Part of a small language model's weights.
Size: 9 layers, MLP 3072 quick GELU, 89.3M parameters.
Architecture: LayerNorm before each block, no biases in attention or MLP, tied embeddings, normalized queries and keys.
Training: 1032M tokens, 4392 steps.
MLP neurons of a small language model. Each row is named by its layer, matrix (up: input weights; down: output weights) and neuron, and shows model dimensions 256-511. Each number is 128 + 24 x the weight over its row's rms, rounded and kept within 0 to 255. Numbers have three digits each.
After each neuron's rows is what it responds to, as a language model described it from the Wikipedia text at the highest values.

L6.up1332:135100126141131142121104167124136145132128143111118140079088161102153118110103118096104150119077157147154095137146128128156151133104153092134136123092132161140130139116133124131132101147128105145101098137109137137049119121141103105135133133131144141150139132088159122138149115148132167129111172112128134123096117196136137171145117135120101117103142105128112101084125154131148159143099176178104112085099133115116126158107156121105157107142171120095169126112120139144135130156124108122123104108116126123163137132086152097119081124108156164100158112108155110108123100092144110086114185152098115201123137109138120160134128130147111170081107135173119089162137158128164130169108128120123159173134077132115124107140118106109094108179129104067120086158090155178097092128126128
L6.down1332:124128121160154068106142195127132059130097099130114163161152118127134149133098111049162168137110117108111119139137051154078122150116101163111152099109137140096098091117153140118121108150102090138112111134160121135113164135122130126129121114088110118165132162147081115087138126099150162142132138154104159144138118121153170113106096163161091204140109136122139114156104141092158107150161134142168079120125144130103113139115120174109108137155119166092106105141119108146137160150150156123110152125152160108096103134156163096143089109140146158149151111112077104166101109138123108125152117125103100122121148160089129109105138148130116115126108125124149170145144114145117132151196114116132130108127137138113128118116150123186137138132127145123117121128099142139128108127117122
Responds to: Byte fragments of non-Latin or accented characters, plus spacers, backslashes and units inside wiki tables, LaTeX math and foreign names (–‍63 kg, \end, ×).

L2.up2181:160138147106125127127146149115122136133157078133133070089118138142095154145120113092164096135154110133086140114112134172135136090091125147142139124120099135125135140157150143122141082099097131130144163147139154111148122145127120116127127145109138128095122109160154157132135146103161150136150165154146091127105089124138113115110120113134131112121194168116101149111122121122132147140149124179168141127149102096123082150122119139098104120116147140112140112150149090114090103122159145138130196105130143109153125147172188071139162149103108136129127110073093124123116108143141132123124127127137104132157155126143124147127105107091172068069075106151133121137112155119131173111137106141152154142167123126135181129132164130103146138136142155112148143138103133160098107166112102
L2.down2181:125102124126120111086140101133156124124136116125143115142116138119143160114157136141085131150117087119155114099127111124150128113117146105106138136120143112150121097165146108088120168119118117083148123141159163086086142111130133158134146098114101140102100146141124112150139115165137134129157131158092135134076144121124115131099125139127120084114102125096140165098149177107114153147089087121104094114155153127090136129157103118123151151170130097145138146183094152083080161078146099141147107095137089166117132119125111108141123091140142125086105143139141141137101137141120134112134129128120126116136125104136122137110130143150171120120150168121144117095130112142134175128122142105127131144132127142103149124132132159108141133154135158149078116127114130096129111111156103
Responds to: Main verb or predicate word right after a subject or auxiliary, where a clause or complement follows, e.g. "said", "is said to be", "cited", "announced that".

L4.up2515:127141061124134124124073117121145173150163134134126134110099130094133116176111145097094107141115144150145126146158152103151112087124197146125110145092126097107102127111154162124114111135119122156119073132157102152106166096124170130162093136166163124121172151121109138143124135104108136128099133102133160155121139159109137131140118091096158086081165171135136122128110132132116143105170192173166105115150153113119105078109093110118138105136128121131133124146151120124133167120153120117104078150149118150145109144139139105141109124122106171123137160161096078142172144124132153121125133110120163142143092094097135130078148174130097127128140096123130108150147111087121117172106138152143171161096142126165157146117152147086133104153110099138138144115113083125149141119123123
L4.down2515:137152168147179157129146167128121103105126113127143104097133080160148111158147103097129118186103096125147136144124133141112145145165136123152160100164110157110121112146121124114156128110163112093143125128154078127114083129113136131126105155128143114135148142159138085181137093155126122148099141176111111167125180145151143154135096148147090166100145069121161135098146171132140169099114100140126124112107131115192146156108092159110130111141157139154108102103131176129119138145130113144129156107123142143097102128155097121081127196103211128113089103152113141123132135119122106181128120134134151165105134143099133129124137167137111134131109084120108107109108135156157119159132156094125132165138150144144094076139122129175138134084122091116130113160091129122131118122109156
Responds to: Fires on fragments inside names, years, tables and non-Latin script, such as the "1" of a birth year, "j" in Gjerstad, or "(" in tables.

L4.up429:130154162126130107160108145131132167141148138102118117122150148193090090141104118157120172116116149141147161146111124139121131090143143072136158128112122112136179165120115138088178103151128128126087158123132089149153109137126141148146148111093112127119173097099129089092120116114170129102131126152186121097065110125162146127138169143121113114148122133151134141153147155125132110093109146139138125168179149096091126134126090137143149126140137123129093120105102137112107120145121085090141140099118075133099105168170113090157165153114136132119134115134117139105102155111133147131123129174114120112116132132140163162123128164137120070141078126103122100139132122128110124129139144140142112123120144137146100137138130117093140113119138104108106150135110185116190100140111085
L4.down429:119157166092180142149072149127113102151127132132130108092131154129147104117104094120105136140141139126105103142137146184108152094106104133125101106142079131126106110169156120161138114078107137136173129145171112083119129144090132150111129135114079113122152122123108130158147116108142125138109116152102113125077095138110126175103171109063121103108172107165132150095130135130106100153108159107108114151170125115148109144165129092134145135173141109144106101178099110178130131140117162132149080170127072116089143153124111089137164147106100096096145140128123085139086147117071147116120112138142122150134140131166161138125097141119121075119068102104150135080153076121139144125193122111060132103118105152162094129127186154099114142129189136100145100122139144148119146144140125
Responds to: Verbs of saying, believing or claiming that introduce a that-clause, often in passives like "it is believed", e.g. thought, testified, alleged.

L2.up82:119125117163160112130125123143156128161128100095143172087118121108131134135149116120141103092128134143155102143161094076105118143112170098131145102072115143123130116113121141118139109146101119121138078123126142128092132142162097116193112121129145089113143133105127140121106098140099144153139199132118133133116151174105122153128142106134108103092189148136118125162132140144136113150154145161167100142103171135105120112086153119126163105084096131095091130124130157102163097134171127161113121152133067144179112111146144115107080138104164093123132133149123085126166117109165153143127145143128074138145152139116111161121099110157124095086131117147098124118156118131135116197118111132122137158085126133148092104081157131128110067128108131103130127165091124171146140122133137
L2.down82:131141128183135174108148136145139056130130089125126201127133129142143177142082127104145144121140154135102129121128119116099138129127100106153149158102108169131098066145127137106162145141120084096134118131153118114107146117126136100129111127155113131161146147131092140137114113155133137151082138120113135122107082164126175156108120132095140135153155115118119115156137161147142152180128093151141099150145147121161141141115127110118094198140141108154087071082109152128130126157136113093113160156153125123138125137159111131147141106096151162123198076110091095140114135121162119128124108144118136124127144080075110117134127113166141125096152097139099078135141104141094134195109118120146131150083131105107083090121133141106109081160138114078140111113096168139092093124115125
Responds to: Single-letter or byte fragments starting a word the tokenizer splits, often before accented or non-Latin characters, e.g. " H" (Hibernian), " p" (pocket), "Kr" (Kr̥ṣṇa), CJK bytes.

L2.up1204:120150112104145132151095104115154145136133122130108118131107123158145142154127110096129106181135113172171157078137115109130134127137144135144116173082124088138146113111110162171144099139139146141124102145124145157141121174133091136112140149125123114105132116103106090138143174108108174156114108109163118126119111162156114121133145135125155116086135136097102150137161143122062129119168169125162110092079118166156098135125116122135093128088128130135118131125151145135134135099130152141104121171153114070116121134104111081141150175129118104127114135131143100136129117150115142112117151124119122131133121119118093145168107101100102122121071118138174169141135137147118145189108130117137119135124143173125151135119147089108111134134118152149165115152165143123142105077123103
L2.down1204:114084111130152118139148142120118110096115131124121107165099123161131113116165159078138153142114144126175109129122073115092145119160106118131143081138088139117127103102146126136098138095120098096129138143149094172140111115132138135136061139156126117114101128131125107118148112123162126093099105091135148133142120095155145140121176123095145141120100117139149124161118131142119149074117112174081148141151124114088127145092109104153103141086130134113104090146124098062124109158106160131159126140148105141144107126132101144087163067114144148151134090155128132119119079164147113119121108151123140116123118166118152104113126132166167116151103129130139124158123133103094105114135147134127145135092119127100105145141134148163154119147146136172144148094081144156094140157149134
Responds to: Number tokens, often 0, in table cells with scores, vote percentages, times and stats, such as W 33–0, 94.0, L 0-3.

L4.up78:142102160102112122144159120106130132086122128112129132144139089162112133118120147128160140159147115159148146146131113124146097106116135144081102143134118129113157119112163123123120148140110120147131141087120143149108095141121146130090125123160120107137127112098148092102107137097139131142096131164116127117118109151085090136110165114153150108094151104090166109148161165141074143104116129154133135105120138148183132108124125138051147101136121140150131132124138140137101122089135147157098093112116121141098124110159108108102127115119173124104103115146112118087154154140128109154119132162123136128145114142124129150171124130096167115139098073174132086141161129167154141153117107138143156133145089136117136110111144070085105097115141106135158151108093147109088116103127064
L4.down78:146127104151161111119152116142148139143177168132103116097132127145108118137115151159129148149126128103104183133141121140115130139137145118156112144140138121089112165135141103132135123118150146176123143114124127128143159155143157119185148138128119166122126091109154132129134144104089126107098152086083122130132105143134111131139153135113129148140104101140164078142114094147127103107156134172107092071120134144152158130111111117173119127184122145135147160109134159163124120089129121131114133115141078136099127106133176124139104145123143143161143147123097119146162092124079100155116070118120085115140129154159110149107148105140126091141098098117168122132101137126128130171125142123096191142140107126123084105121124091168164089133093105164135116124127127135130168122089144
Responds to: Digits right after a decimal point in numbers, mostly in statistics tables, such as 156.3, 98.2%, and 107.3 FM.

L6.up806:076130146160103102102077124139102136108108178108142129129128105133067098178098105163113125094128114148130136118169089140085158127140096107121139114118091152141131123155174118127158135147110102099128139136149084107098133154131167161164088115070142153127129090091131120117124194152141154057157134145159131134083154159101129164100127127118121115109106117074106102110122183137114129154133169121099142172130148102170144086139096155130140131127153144128092114170137126168092122096138114137164136153132103137088096131148164103085140169114155092127122137176124133112142097119081101143110152119181140147135139130160141129133089144112093100046103113113110103135169119089117145161152122131117183089135119146124086120137178110125129125144143120122116113128097171131128158108146098
L6.down806:129154154140130118122134113104112129174140140124129121085106113163117099107115112119179138180129128132122120150102109109089106088123104127128112131151124081124119113134135139135148109132177114148134131129122117098150080137147157134114091133131112132118132120143093128160155133107129152149149129129139149114136152147125108105076140083126146146128144121157111117139108139124166160120123141096164151172134114082125123098077144115184113156166130134165126120105128138142136124127132146122129080167167136121074117112140138169161129115094092120132096114133153072134142152121123100149114132117158093184110130186132145138105119112120152136110120142144099151095147087152122176166125048111123123127123184128168122162102141156119101134146145154109136114054167130110141150119135117
Responds to: Verbs of telling or denying that set up reported content (informed, denied, said, that), plus last cells and line breaks of markdown table headers.